Part of a small language model's weights.
Size: 16 layers, width 160, 2 heads of 64, MLP 512 GELU, vocabulary 3233.
Architecture: biases, tied embeddings, normalized queries and keys.
MLP neurons of a small language model. Each row is named by its layer, matrix (up: input weights; down: output weights) and neuron, and shows model dimensions 0-159. Each number is 500 + 25 x the weight over its row's rms, rounded and kept within 0 to 999. Numbers have three digits each.
After each neuron's rows, "fires on" lists the tokens most often at its 100 highest values on Wikipedia text that the model never trained on. A number after a token or word is its count.

L6.up417:504496498518571502483533557460481478496495498535491479460468511513423446518508503490522484522460470494521481575491485472505520477514465477520507488471493477491526501508530491509497525495497483509480475504461496493518542508480482506522525521493487500490483510513529526514509573506489481526501464484475526524512479490504549534445493489481484513499523530506539509529491487450504487484493518476511472481493506512481499518497517482534499506538513527454542527464464542542482501495499467
L6.down417:490510479499500436540494479485522504485498451521500522475505482528465515500496501529483460505477532527515516495513483482455514473476539476526499478510524515539497556483497497515492466495495530515477497514523484528498482509492518478489491457486521495450478562534521534515506507453487478513524481514522469464479495506487560508485509520496477447499473518499513487473486523544526493472510499485519495528521458513513549536523431528503513500437525494485519491534482473457526500482539522
fires on: "i" 47, "it" 9, "ion" 8, "m" 7, "b" 5, "ver" 4

L6.up396:563481480502507525529487480462515537496533497537485538519503517478491490471488502514520511468515544489493529462513471465478494496507536478566536468494476504509499524471490512470554494463511476483515467499509537484487518535492484523518526502513496527498463511484519469505508480532532517494501498515504494503508481516453512503508515504490509473504491453514454436498471463514498509474507457451529500484480472475458479552529544507504496485515521539527529477510498460514467531473529447
L6.down396:535509514467534475507488483516539521518494542495491510518493512478498498484500504491483526522524480511528500497521520504468478507488465497491560474473450522545512492516462535494531541469514534506460517509470520529511476461488508528541489490445504467437509467472523444469500481524503494495514474565501462531511492469503500489502520564526533504467492506476501471518472512530434461485507502475515495520519474513502514540489503491490507484517476489539472515529531469511499522477499468
fires on: "g" 15, "v" 13, "m" 9, "on" 7, "d" 6

L9.up83:473505497453517492554464487511474495482411499465499480514454492502485497507486504505538519516460460532492520480475504558496492509514500514455542508468529514498490527532485498484495487492493472483469476545488499478506505483478459456520542509483509505440468497481536503533515517511521474533546514508523505476500515449553515522518522479468480493547531508542505483490481494469501539519492533524511491542496493511515526484483527508467479489492495521505497483474505451481518532492496531
L9.down83:511511512509520485490494479447491529486496464510519483516537477464482497467507451502550485494558503528514480476511496498496492485471530486491505462538517497536533464459508499504496537473560532483549493506508567521531480517501527513567525466493503506515481488492530507482508507499522505505531503532474534499497517507444502472509513484511488496456466485493466501488543512503504428509432467503504511507467487491493474469499485523453477532514506474524488508521483524526521513473501480
fires on: "2" 16, "0" 12, "3" 12, " (" 10, " and" 8, "1" 6

L12.up396:546501538514489514523490500473503510454466492504468481514480476506531553515517523498494508488498470535495548463527461484541506461521463493538522549473522500523510521470518530530458469496479493504447501500476518483537469522477495472538493507493474552472511477500479455480523473495505484501520513514537493520544485439459500485481485544507463487499535497519459518500494483523504501470513459469467486535487519514501518499485471513509507511493512519500544514515475495566458501494526511
L12.down396:491513513514547517531481526535478501520511479477524536453493514513562489533480500487496498519504436452535532552548515468485553498481483455505509517506475483513474498548488502528513512528472487480461478538481529518525487498478475511517480499499504530510508497509454508493504507537493495437532516469530496486505494491494482474473452561488495534483489484485501514471539508502509540530480502481512502486509509491477481502514522477508496523448476499492490439472478434521494503499512500
fires on: "-" 30, " de" 12, " Mc" 11, " (" 9, "–" 7, "'" 7

L10.up198:490488550533499512491419477480496511518538523510533508485532507501479522500509479488500457515524525496522548484489483536508487496503506455537514540443470477506496464503486535516515513489484482502500486477480526508479499517514508539478537474498525479469496506495498502508506498525555472526527493414478458491480508512497501505479542539509501518435506489546517530536428459498514454525479508513513522520489493491505469508502482491534459519512496535505493487486485486535499485492470483
L10.down198:482525452491443504456488476496484466476496499516479490523498506496488485467499492519529518486472490521468441523500478545510475504482490546529488483464479469467497472492527493521502489550484478499506544467494496528515506515518502498509496526522489488497550459518485510503488453499513522498511437469480508544538500532484522481524490565544500495523471540524484500505510484547481484500515528540493500494492518520456488490531500506524470457561477504522463504558490522505521538500493482
fires on: " S" 20, " B" 16, " K" 12, "b" 9, " sp" 8, " F" 7

L10.up250:484525535508541497510500520468499485496460509549478484526493503465479439514523488497527475460516485501528498542477491494468532500528499495521512514534527455487470464488502536530524487548513516516486530488521494559520516432492495444464486476508504510514486536522467487545510551489538501459496435499538502530514492500517480476504508486518487510471509505546501501528480474499491507460472499477475496499531471521490457466474506529517523497494507490500521482517469519539532479502509460
L10.down250:463489491495463501513496519501520499509496518509522512516540544492507519511563478484498492476530528519504527473498504493452523491482479480506497496483496477531522487486512570557536497493530537521556500505497506491501490507519506473528516500440491468458498462515520509503505531534532458480529488456506468509490524472543509481437545489489454478515490499502432493486499515533490506503521478465467491503475509499502507504507505454508508454499491538509468508556471454491515461501483495
fires on: " rel" 16, " due" 11, " form" 9, "im" 8, "ble" 6, " general" 6

L4.up489:518500526460553535508476507499505455492485477523499510532524499483495490471494506495479486492475510497482492558504506528491534501482466492510473522506529512504491505506520541495550493495499438502483543504508539501516518532530520538458521513481511497532519490457499516529473546482473502520491477506550472539505450472466529468480506471486497518478511507475514488542434530517520475505484514515468450522498465506483549513496504484483424470507467487466499514450521507495468508504519510
L4.down489:500498505449459484474557499491452534502498495513496508479537495504504502467467486491505533533504544539489503514543502456463513484491508491509475463484478494484518512483491541474466482490449495492491482488488496512494453452507495524521528465492541494489483539498551526449511477515528543502502498500461497483498472494453477520525515513485492504518518503490489515506522539491507482514495490527551527479484516483505480512531493478525514516504536460592493503544552493526525504459479479
fires on: "us" 40, " " 12, "os" 8, "thlet" 5, "om" 5

L10.up31:522495527436503532462469447507512528532514479495518528513533557516505465459514487498501481510504533482500507459540476455489498502529475486565509507495463470502518497487500521514548497524543468505541489545496519513502512488477484519504489507518493481488467505456530508484460479500470469519483509511512473503494483508490499450474525562532520488474467528501506527478473476510532484484509463558475526466526534522514521524485508460491469519495486549487462504484479506507513496500500533
L10.down31:499516511565471480502476481530479496535500491456469484513506468496511516470504505487486488452497502550477495550509511485514464496511504498478509509560482521465466479515509488507555489480480494476501531483482504460532474452457490507499488500523487488467514492529500546501509496526503537521514494525532533481482518515470490512581495479549499451510479487528481486532538502539463538552467522509464509519451518529511476498479482515507493482461487484527477514521503492518487506474470524
fires on: "0" 30, "°" 13, " s" 7, "7" 5, "ers" 4, " S" 4

L10.up141:524521495518541484502495525497516499482495448510478490521487529502495474459469535469479516478485508398496534484484480475505524493521451503541523514505525502524478469476487473502446529455515510491547527483533490472496471526528459493506521484516465512484487479492523466529490539521468495504465527489535508517536534520501497504529476496526523507494468497512499496542497464519500520529488500495454455511483548488518487511519539506507504510564464501492521507498483490496499513556461488
L10.down141:485458536459516475521498496531485468501477447484510526488504494525515515488475543513479497517498483497455532484481499492472487529479539497489498498477496450480568534510471509461546489497512522484494487485511531528503506530549482544509484518497541499530565515451488524494490491500457524490523495509474472488484478489514537493478537493522507472539535565514517450520438489494494514503480496502472509479512493568479491521522499505508476474475482466489512456506495491503515522515513476
fires on: "|" 31, ":" 7, "ah" 6, " K" 6, "ok" 6, "y" 6

L6.up100:484489466511506537500502493487504512513488509480543473504482468499487497477508494498507485497484527464518507507512466507505496493466483430511509497493462529497490469481549471536479470555542543522491509513510551510528496532480477516470457471526485495513524503487493474501540534523498487452497511517527515529468502520504526535482485500520487465535504503508488485506510501445515524541475563548467435496493504490499537488509495483491571479461478487488488513469517508539525498467550483
L6.down100:507500485507488527537483507489506503554506505467504544499484482546542525499459483495477474494477555476535495491503469474453508513486495450497498456467460479476497496478509488517510484543535528503494497527495505501516558538489520511480500475531494481478527524503507529544541475482471495529460500487507488532477514510491514515486474475505482470513532488532506513516495519460467533518538509459456458470487499481495526526483466494477546515427490472500470532490498507522523492541519540
fires on: " \"" 82, " '" 12

L10.up228:513468505469483508486511509444509504496475544481524524470571487491519516500533486541511503467484466518515481520526503477555515497495492478518467484488508499504487524492495531517504475457486524490463506496463487494493498486540515533530471507500494533523525494473492443437523505528524507537498499544490513511483552477436486465505480533493485513463491485556515519459523485507493462493518477522533498503490572484488515486527487507492489481493529503507489462539485490549470487465512494
L10.down228:440490525499534468520480498533522519475532469487509492504511469488517499486490522513502539470521510493466475453497501471507505474539485507497499478514501467517479511530498477487527482511485517518499504521539503526528455515446476462521482495485561540518512450517519509514504506495503511480480528510504467522498466473504556529531489524504532513500443489519517482475500575440487530473558472483475514504515483513476523513500485480556456493478525463491526504519520473489484482483529486
fires on: " " 36, "-" 16, "–" 12, "}" 5, " ===" 5, " Mc" 5

L12.up243:485506461487484472509496481503493494456521483519474510502507508517489557540496493505512485495492521509519518460474523507505521508561508468498520545508449454464506484446481463559507542495491481480529505509493462480502461496510502469539458504473479505502501535504546530492482501516523499457522514510455471494503480461525490528488492533530483473519452521516528521491501450469457527540516496517492515505487511543464503473498507492479501492530506535539512494495578505500469476512497524
L12.down243:445553430492482531518505472489500484514519458486472498488546506500517489525495470514503460448499512498497487478510518482489523487506474482476499501513458542541512485487493503495543526497520510482506525515495490500556482507432515504502495483499473443470462481518514540493548477520520508518510530518510502494495481504510480528531493482571526525499449528466497521503517527497507481549468461512503492492468471534500515466486470484513509464520529510548537492514509517489509504453519479
fires on: "." 33, " S" 27, "1" 6, "3" 5, " pr" 4, " s" 4

L9.up132:515495477485515488499544515522511490493496526533464498494473473515483516510476519560521494495524461499533543464485480482515480494485470471528526512468512513509478487536552477466511500482524481483479491522455473475491489518488486534519519526460518480498457538497481531527562465485472485536491535481518519483507504474499535465451468519528523494511544521521527499511497555462498469506476510475518538496479455499530467493490487484528539511486502484487475448475479543501499491494550468
L9.down132:520556521512537484530471477531484479494510457491543503515491512519460491492507525471492507535446507530489466499548564553516512511469501480537504517530538493480495548508506489500527477495438500484502491470490525514516508533514529506523499539461459531491514511454527489447497516491525494485488494459490477500495531483454500494501506500491479475497502511474524487438493460558552493534525463517488540484489499489502516510514483462489488506475472499478534498475494477500494525507496472
fires on: "\n" 23, "it" 19, "i" 5, "a" 5, "8" 4

L6.up455:484544535467517541492500513453547517509520515476520497458518545492498462472518500459505487532448562475459463468533521488498494491514520488499491514489508512510503492485499521462528465519529470496498479521491515494490530518564516494531540525492488467502480473498470473523517512530495504542518516502493509519503478473457476491522514520463539493506501436504458517480500495500532530495475521535524479468514451500479457495473529476482517499506528441522518503508489501511482546513512470
L6.down455:485498528514525538491460476501493516489538481513487521510501507476465477504528504496503499534542493476513479474509531497498534468522494504518539452538501487468494497462523523442510507463489522495480491513443509522504461528539515448525490512493504542473478462509488528440520467511523471500487519502472499506490441489477505521529535503484513547521495546508483493485494527513548504516511509502464476507467501507491466507583522452504496515474503478517502480504547525505492455478491533
fires on: "os" 23, "o" 12, "c" 8, "us" 7, "e" 6

L10.up68:510475482538529515503464486510527456541501509508505481486507497513513490448443480506478465540493528488526512490489496493525473488519498512509518469526508488439482510485528498536485466468484518482516523507489496469555495444534524528519483527501546523552537491523505475514505494509484501470511491532549519507511517405490513482484487478480514452503474491506516520487478488483517500469501491510512476528519488475487496501503504524506473483510515489529498434448547498472527514534546512
L10.down68:500513496495504457487475532480496485460524505519547478473484466527500500472510523480505427461542523470510537512497483553479479545497479480503517492517520526527493425489453507539501516463548498517522515499482487518470483496494495563509518478505479514499538516467526505520499509513487505482519469487520504490539516481521484496560476516498457453506468491523518490550499527492505510460486472502489516511468483492535458502530493491564518492505514456514460511516507507483503505526480484
fires on: " al" 29, " /" 16, " int" 9, " &" 7, " Or" 7, " ext" 7

L9.up308:523483501496497506542509550508473495476525535477463529493543489451480489516497484475541485504544521540461483472484488509487505506508453487519520527557479515493500506487508498495482527518494498481473503511525503499550498485519468496530478452489493498495502513486483491495498444505520508529452572471529534486515470515450477490471548482507547500522496468465448493525505498491469436476479494495511536522486483488511504524516524506495480515537517533521513443499490512479464506540473509
L9.down308:521478505483466492525504488510481534488505499500520554514482492511488539468488460507511474496539494493482492459533538469532531522544516447482544496516489507494440505505527527522484494488499490472479534488453517509526522483523498512519492465478522527508484553487483506514511484494529483468485472480505451502544465531473546528464545491515520515497495494498555523541510485498475456505499494482507485473512486508528527515480531479472478467533532492462498489530499485504455490497421500
fires on: "," 31, " as" 22, " was" 11, " is" 9, " (" 7, " and" 6

L12.up11:511503489529464498465503462506462488499470518530562508512491500527482507538505497514513509507514491507503473530437508488485531564497469512527513495466448500522484482486473528514483496488482521499520468511471519515479516504475530485482460505524531455486509532532493541581519518493511484513513508491472498541478503463504496521471481523478500548521508529538478481524479462553495456491500466503521525538469497497505488483475475474512502469460468483541452482480539517501511530517497487
L12.down11:516524453515445490513511498525505528522495483504513506493505543502515493516521483478541527462517516478509466514502476506551492505542527509500514510474466476444514476476478490484477501554500500479469482473492492541519458514515513500443503526471495500478538501465523516496514541505521506536507515499461524496492512533468499483542508503494473524499480540516484495535498459507459515473547506499484451480461499523462554547520531503503460468501467490472465496493479534474452502516531529
fires on: " B" 32, " St" 17, " sec" 15, " Sec" 9, "b" 5, " sc" 5

L8.up311:489523473493551506493468532472527492454513489474492511457513507472471494512525486493505491500484493536449508511462523508494513522503519496459500521539531527495532513503490526470461492532542524500434517504478481558502491516519498499487475459516541486494468475477486499538480440525489521468485527502531497541495505457510447516486517513539530514501482460525550496515469495494516514487499513518481502541528455473496489496473490526470479522491500460462486537547483485526480502506532535
L8.down311:486489545526477505510448533515522494499477492502508518521464486526510523542516520456504498491446490561485517478497532465497518502492484490488492478563498495491533526539480532545502464522518532478487531483488545526491476483549497536518463473525511490472534539501451478515491470495474512489491502543483524517477493494461525523548506479488535511495492489505557504515484461476514477489497502511481488496471443514512500547511506488478471493451494533518503459497482499513482473469458502
fires on: "|" 37, " |" 25, "===" 22, "==" 10

L8.up352:534516476498520506472485469536521467518529518512497475519485500557485523482492517486516492491457494472475497465492499488492475501525503507466463555515520478497475517492484535488480513519528498559481486532529517496516495466547466474508486495517497522460501538492545467493461495496467505505515476519491520495472545492494510500487502507484566480481509477539482500471523458455516486489528474502533499553494564539533476502471518467500533507484503506489537453432474508505476500510490531
L8.down352:536448499510474462491509521495458469512531482532522529532498423497503457506482526505490467504547466519473531485520523499511507516490492466490502517488529540466504473523488535471524519460483472511538477499519482525506466511469477544519519469466517516515517471487477503512465497501505484560513488496485504524519471471478525541485494487474531485503464463518482496535486506530542536515515474495525514511500510534523456475517512503457531481474527508502485463464534501529478465533534500
fires on: " a" 39, " A" 24, "ur" 12, " ext" 8, " al" 8, "med" 5

L6.up14:519496508421511492491478518474484496482536514483493513450508453538513534465521515529500480512472479527543448509481479485541523520487510495542540478515517493478531519490531522520544503532527530500453461488501509496479469514497479488510491499538511497460467475495481507460471521467457462526517508538540527497504482478478466556523516469550509477511506488511492502536492479498524486475531454457495495525458495506464497498500488493561508490527519500495517513479491512509504469525498502
L6.down14:482467495474517514486489499493522510493528522500517506481477504494467507520512520466473513494506444505503541497530521508482489533506500549475437502518528512471471447527505500530485475490476449479501503502531504508531538443452482544456435460423501503528542512489501496485468513492497495488510521513468524500488520508497517467488472552512459521511485536497495538506511528490513490519547549542489487477489524524469511507491503504473475497479536493478519529495553498513502490513514515
fires on: " in" 27, "-" 27, " " 8, " the" 5

L12.up423:521496514529515484487492477527507497490503477484505542513473496460474539507465466499468522502505501497504474500448519516493521506526456502511489485540489518557494436485472461503483481493513560523470530533544498542497517500493512526483477484483532492508542521531470486496482489490470532496497495481467527533488503508505545509513466439487526519512489490475484458441472496511501520566512518465510527497494539470491507494470565525487488562488488507492472479481526502488502513483483529
L12.down423:484528544502522502506488480487486474493522495462468510491501568484530454501529489496537502493479515474507531498475481483530550532493507523477499511493457516452515555550472513466443468490534484492502493542497524510501495520463480494539559512470511471503464483499469497489484469505499480542555465528501502528481497466548498499494538491504505494538487498448484521510494466502464500463545530494488456518547487514510507516488514466500502472497498472500512498505494497493555505526484504
fires on: "," 25, " Ch" 24, "Ch" 7

L6.up375:475518451478480495485477517517505490489483485479498506500481442525559468506512504493493455486512526508485480494466515497480521466511533472522492493469516521498438461513537466478519484499533526475495519512512519488496511511474468549484508486501497490539528500506535491499527520500530500488479514522516517534489531438551464521511465497529496498516456541505475503523510541451530544501495505494528494488495542506483490473420513534466480507530521498480477516468519481501475504501541554
L6.down375:530443460446535496492496525492497491503475515498528506503552487507500463538486509500496488505455553494536539519519508501488543489492451492487494507551481495502512514458517490496469467483519529519507554534495471522498529510508513541494493499514510466438520523497536467530499458473494543489517497483480434509476493527470487527502491486507507518497472501552527525459516526468500532517510525509478504488450533514467522462510506519487487489484482491479503470523514473526475461485484534
fires on: " \"" 29, " four" 9, " '" 8, " this" 7

L5.up13:518501513540545484497509511545535490511462482518503489495542514553508488463469466540519462524515443454505525511487464496513472497468483511513491513497544525500487535448526526490506496489531482496484506503522510441497485485553507500504489458525482515489469486525462477507516515527491493504496505533466530480515494526480494520500471507471452511471475476481491496469496464504514499517498524520532547507485536513545478452558549523499517487509535494509510491473463518496465528475506452
L5.down13:537470479502499516492483528477491533529477473566507511481532512481495521483513493524541517497537485465500479512513457539481484482529510495445491494512466507503543492525496478503468467517471516489521459469513472511493505515518482491505480467518504489516494457524488468521506531484508516534540492542458581484537485484534450486486458457477481534464525504532474511474490509473514542524508524492523526504517456495498463500499523506524506456516477521460478477498506503467516507490487543
fires on: "m" 30, "w" 8, "um" 7, "et" 6, "n" 5

L12.up41:509515528469498423503498492501491479502472521493492515490462460538510480493511518523501442507523512526517530490536535514525515510508519485461540487499505532526471448494490483496494507477529541492437488497492513463523521500460466507513489520458464534504486484492489520473492496501521490451508471486481520484490462502489503541525467470533529533533536503505509489504503502480562489503461511506542510481456468514503502541530521508504475531507488567480476460498532500519468506455479501
L12.down41:544493500436491537496516495478505501505516474500501489476512520509472526478543510499508498487490477488555512493495470510520483528505484480517472481514468483464541513505450493510507497463486552484497499529512475526501517482521528538508550490515508490467502494506482467525543483529523477517490514432506492513503498499556521444505515489440514546534491519464486542461557530510481486503521497492529499499523524489487522497473523466497463481505462499512446473503489462460515493532540485
fires on: " in" 24, "," 13, " served" 9, " and" 6, "ied" 5

L9.up157:561503483535515505534545557545461536480510476460484508496494485504492459512519537519516461439545526517487485471459501501457519504517511491523507485522496476485507493496526477514471526518523521509510487490500505498516485509519474501473465516452492506514507490450515532453509484489505519512490502524452567496500498527494512487513495433557488508518525489473511489448449527489495460520517507506512506503488476488435479519507517515488505514491461540490502486511527535493497498511527475
L9.down157:486510489507513496470509542503494479492513488484438509500479518472489486524527520500509486502480492523470498474487487501520510522507473485478476466450473539491490495486467521480475502509487466471480551481490471578528554432494533555508528521493472549510492515521465512473523453536514470503532511564520491471515476515525514511539522516531513495506486506496551532495468477495484493492512501494534488458474524500481483536482510495482484513551465507540457509498513475530506498505506482
fires on: " was" 17, " is" 14, ")," 10, ")" 8, " (" 8, "," 5

L3.up345:470530504487511507482493524498528478492500484544494508513507472502549490482484518547472523514523472499480485495466528530534505532497534467449501520497499542493525462487459484517484524531517523508475517492455425494469493514508522521516526491559469518496476524504503508525538512534471481498518463492474520524514464466474549534470485530454530486482498488528505480482503466497499485488483496529531521480482524510495470495452525442523503519488555509505498518519477467527451517491527525
L3.down345:529516443500499471530443504500526496494477507531515475500534512486466504498513525482495520537492516512532487527505496494467494471512478479517537509480473518491500506501507511533475481499485544531507496470486494539548479485511507505499452518478429457494505508509495508533465498477510530499503468554519477511555532475534484547474458466486503511498495528499503477517508513502472473529472522502499519494443513496463413479482482516511486494502538464506504483484522525480553516505550488
fires on: ":" 47, "s" 9, "ly" 7, " |" 5, "ber" 5, "ence" 4

L9.up354:505487519490541485454519506523480504508468502453482481492491450454494539493491485546481504479521486509476463475510511476523501517515504462459502526474474516482460489435475485506494455491506449525512465528511467480509512517492523505524458515496520493533529519503502494546476482506550495518471482485555518513524475491500535497475526528555519503559553514495524501510510537501541476483500492521495521478524512540492479509470480533528509498462513483494551474529495479474476509470528487
L9.down354:493524452515512507478485499504463508472473488502544518509526539458515481499489504477543493495513501499489520556513462497502496525473476477503483470535483465529500495495489518491513502483491520448472482494537483476488540501504487515480546534511530520514512522526523520464496492536524537507513517453514502476458503554489486478523497544518490516491482449496495536467472456487500518522482506484528506481486525543511523436504517523466536512452477481471529507448473516533465537463525478
fires on: " and" 38, "," 22, " (" 13, "-" 6, "8" 6

L3.up73:486512487483539459500507489510535502506457538470510505450484490496488500525522506527437522474488487547512520498483453455511510493499544470493479501503509486494502508540474470533544454492474509518483513526486527469513509507539504449503511506468537491532502464509448486562491478524491517502514492444481546522494533538458503522477514489465471510528500497463498502470500484511507510506533519512540497470465497543513557496500490487488518520524510472517480476473516513515500514443522472
L3.down73:454500492466527517537515470492500483521473489483487480528518542502456495504474521449547511501491514492557543494500466529493499534517477453496528509469468499502449509511503466481465486444480509525465518514538487498463498516504534502481508515537556529488515470503500507521510481527513454538538462540480478496479503468529516496491488505503493532527535523515496495515458512504517531467478451515494504515479517497492516544505487502472518468469495478540526474500462531491462487535534498
fires on: "," 73, " or" 9, " and" 7, "'" 4

L4.up309:480479491513501461516524472485500491495466509501472462519470467497449540514507534458510470463462496490492470518514497521508468547519494502495527483540512513545501502478504557506504455516487437483506506515543494481479534516463519483477471483543481495514493495478556479503485453535498532520546504513462481535550523505514457483557487534520498498508499487500493526472539483485460478499508532493488532529499447502502500481500526495531487511503483510522530499544538491497506539493525513
L4.down309:517471519509540480498500495493474504490505491522491540518510483521525467495484583471503529485513463492517508512512502529513532504541431537505499474529495473483545505449514473530480498515460462452560503493533518513490479548441465494489515520453509501520478488518510474496450462513485503497511506510558472474478492503534549504532485505451509504517513541482510493503489526510478503509499507495496502517540489466485489462506529483523526472514495457504490526490522463507518497499467493
fires on: "l" 23, "ra" 13, "ore" 8, "el" 6, "ll" 6

L4.up373:498531513524498513514507466501505502483521541504506551468548567509473498487452481479546515478492535470482510493491500509502489541528507500539514501507530464488460500486480550472497540536497521485498468487492533473505463522482507463483484513491508510493492539522492492524476520547482486478510519495496492499491487449521525511501542507500430485505488492502517454474490504500508489501502492521477506504552497512445435492544480534525486505559463470477553518512483484484475479503528475
L4.down373:518547514503528549497492469504515505511529528527512483490535509531474495503471512535527518493509544472508515500475510508494561529499516529503533481529505513511499453473481514516532480532532493505496521440482506524502484532501490512485486495518514517487528483502482493528441491541486481462499500539475499469514450480500485481490458530513513533516476490513523538491471445486508447516496476525499485498504468492449479489556446493483507503533497486470517502473491470443475499501535440
fires on: "w" 22, "z" 11, "c" 7, "ch" 6, "ew" 5, " West" 5

L9.up322:500519536506492515531538493529489514474515490470483520462499535497490493473500470572510507509549506495536520517479488528485462476508508505494495469485502530494558500491466494460501460490484497472495486526519583513520526471516524473510480517501503497493479484492536436509475541528490516477460472551479524512475448481505505526503465510484485524507506511468461518466492505539524486495457499500512464497507468506454459492511501565497518513466455491503529512474536494494497492485516497
L9.down322:530450456524534512531530487464488506509518478477516482496464462539466498471512480493544494529556499505506490504487484509474513510467483490500507528552471508508550518489460510502495480514455502521496510503513519492494457507515495489481502490531502483534492471492469469480497488498476532492507486567517489484515467461510435462461498551504499535479548567482499566503503514478478452505483510541519505515507473504511462524493467498507543539476487517499482501480510504492524510518507501
fires on: "w" 21, "/" 13, "–" 12, "c" 8, "v" 7

L8.up100:493492475474476540465503514457495485477513489525502536460500558503489491472442509517516484469513512470492446507506503557534445497541481490471518526526481544514495545495472459512520512483487452508500519500507497491509465484479496534526509469510512534482525494542455509515504566467527488488523505503515511494503571521506509513492455491482529513505513452509501468538504493567512499501526513494492507488497499465492504473509537493516489498476511527474470502485538475502480499470536529
L8.down100:485496503549489503465483492510507531469490470509474522504448471518498497534525502534503487495522475517519513449525492490468544575469466525491490521459510527474522490509512467456503495532486526478503484455528492473515537499476518499457469521482492530563462517484541503494505487448449536491508481511546475495462483497497470521492464496523482500520520540495475495474537492501504500483485517517497497548513462510499483536462510532550512531487485518499512492463493506512536512526523483
fires on: " tr" 30, "r" 29, " Tr" 12, "ar" 6, ":" 5

L4.up415:485542451485524477541489497494512500529471505509513499514459473510511494517508514510485493498487514523512535494465505519450472517503452449494552541430502540502512509455521480511527552505491498483519502519526546505574498480500482509535467540510501516483544494485482466492496447522510458506520495476516488529479523483485489516500496507479500508539511483528489456453514480518474484522496480512500525478508501485503488513493541498465500521514541495533526462500496486527424516503494467
L4.down415:530523472438492507491528498490480509570480494527506511495513500511560519500489499497507478517492512500484502516488502512503500493500435496513488479443498475486532480515474535474496541516475539491483500495472528523512517461500526501493455514481501482448500568511494545498489494455472472489478452477459481517488517492477450519502507507502535496543498493532509545492497521498501517495451512481443576518516504509460465504534507478530491531495489517522499527532524471501485487523507502
fires on: "s" 22, "d" 19, "n" 10, "m" 8

L12.up209:480499530501517493456519503481494480513491465521491496533540510475494520481522466531499517464525489506567481548468488511448541517523455528502504552500526514478527479559504500500466500485505511516478507504498470495440470497497521445505477499520501504513473484508482488516508497509454483483469539489486505504512508523496535465485513468524471521532447533509478522480521485493492466529525464504519458563497510545471475472499573505532536500492495527507492508493484526514487496517474490
L12.down209:492487510492443494540523507472540492498500496513534519505517495515499515508469532447461445490445466541490510469501498509495497482446513481490491512476541492463513545493514512526489512538474550510537486491508530486531527512517457517510479518496518471473525514508501481492488485491512528457510496494552470501530551481443541510528511491501478548461491499486544470495463517513518502471513524496498483525546445464534496515467518508468511490476497491512487440515494500501488496521515512
fires on: " |" 22, "," 21, ":" 17, "-" 15, " " 11, "|" 7

L12.up273:496530458507542493455482482508467517489517512502490444496518504495498489517584472497496488477527544517527524495524496505507530488516496524489464529473483499516489455455498495521467484493493493497503489467464534457454513497497497558533493512485505553517457464502473522485513469480492505533489490501507543502462531508508491464520532513513539487523510483507501527511494499498483491513482485432521503517488522495482502548503542521532458523466462489498508435496549496531491531481511496
L12.down273:484467509515485513558530563448504519489490538492479530451524502500490490501495495500530481489481520481459455475480497458537508536519528531469514524527452486539527512543505508511489490513491468502489490485486524489496477485488538452517526453500518477516492482496510490489499493479516493518509492524490478517505511489529528506477495480481456555490530479500520501521482494518524475502523489487500478447509465529584522526483451466461519535541522512491513513499530464471461506488512478
fires on: " has" 23, " (" 10, "ow" 8, " he" 7, "3" 6, " is" 6

L6.up40:522476517493491471452475485463516500531461503476549449501494496502503458499540510495509488526534508498505498440463503522514493494484500459521518501521447493516468518519482525515544524513504490530546488520503564484522509486511503507460516491482480523494491476517475538531522464512498499513512492483518465526461528475526537502515506488504550524483500471504449458465505516493533507526489503492460494541484546478497487466467501438513477498502505467512520516511555540483454520487500517
L6.down40:509543476516486520488500500479522524484433494521530497527516500499508498530494567472497492476509458479481472550505490510507500506475476487507591461459449442493545494498526527515504519514519492498530510488519478447532526475513494500455453502493503480498498523528497496501498520510475564507559437515501513484496547502478477524483520466508440532513511501480481499504492497510499506529483494500501534479461482513468500526508468488476493476504489515498522486514520536504493526496487496
fires on: " all" 25, "B" 10, " each" 9, "b" 7, " B" 7, " All" 6

L11.up263:534537461452516499474510489501534517517453543497497518488527515496526502470499504501504502475491488492499491440482503505505521513528525449465494496523519544528444521499510514493541513492495526479494458506524487512509502500512539524460462558491507486517529475475530486449498461518505477485458469505481534480528526461515512510485514500527554549525542509466472495481477526466498519496494544514466505468533465503502477468474518515529528481469552510510482465479506501493507523490468485
L11.down263:506471512469534527509493478509522503504509500474522502482483545466482485489504533520542551491491492529474531487512464511497522527523518490449490504509507474468483431461503490517480486484506508493498509466558510473510504460506512520525566504479535505459541485510505492502525448495509480511550490486508491496499492505469505506459533499507470482509486502470518521480509516512497506493531519448506482496485529500574507489515548455538515488537531445469483495495531461475471530485457488
fires on: ")" 45, "," 19, " An" 4, "–" 4, "." 4, " the" 4

L4.up371:549462450487508515549510474504474521472518551451505502520540526530513450506508549497523468477467511487484506496450501513554492497519489498520498533495497516490512482468489489497545513497503512504484477485511527510519530481500481548494465476542507497483510511496502509435465491495466457529502505522549494474529489476505546498504472480486474487512514479513541425489508480540509494526517495526483515516515492456490464512516528467498520508499534511501516453495489503467487500500510436
L4.down371:509529471512493517480532518478529513523511495474499536476540523494493521520495495490508486494470472477532523503540496507475516490471507534519501558484441519514506463531477495460493541480443497481461502475520493472503496497492469507509517517462455494539509494505533504535462475480498507492492482505486471531474519500514494472482465513511493483557511533477533567476461510424505520530504487510485453523486526482508504499549508506542498509485514479533460477506523435511515500519523478
fires on: " the" 49, " a" 13, " an" 8, " " 8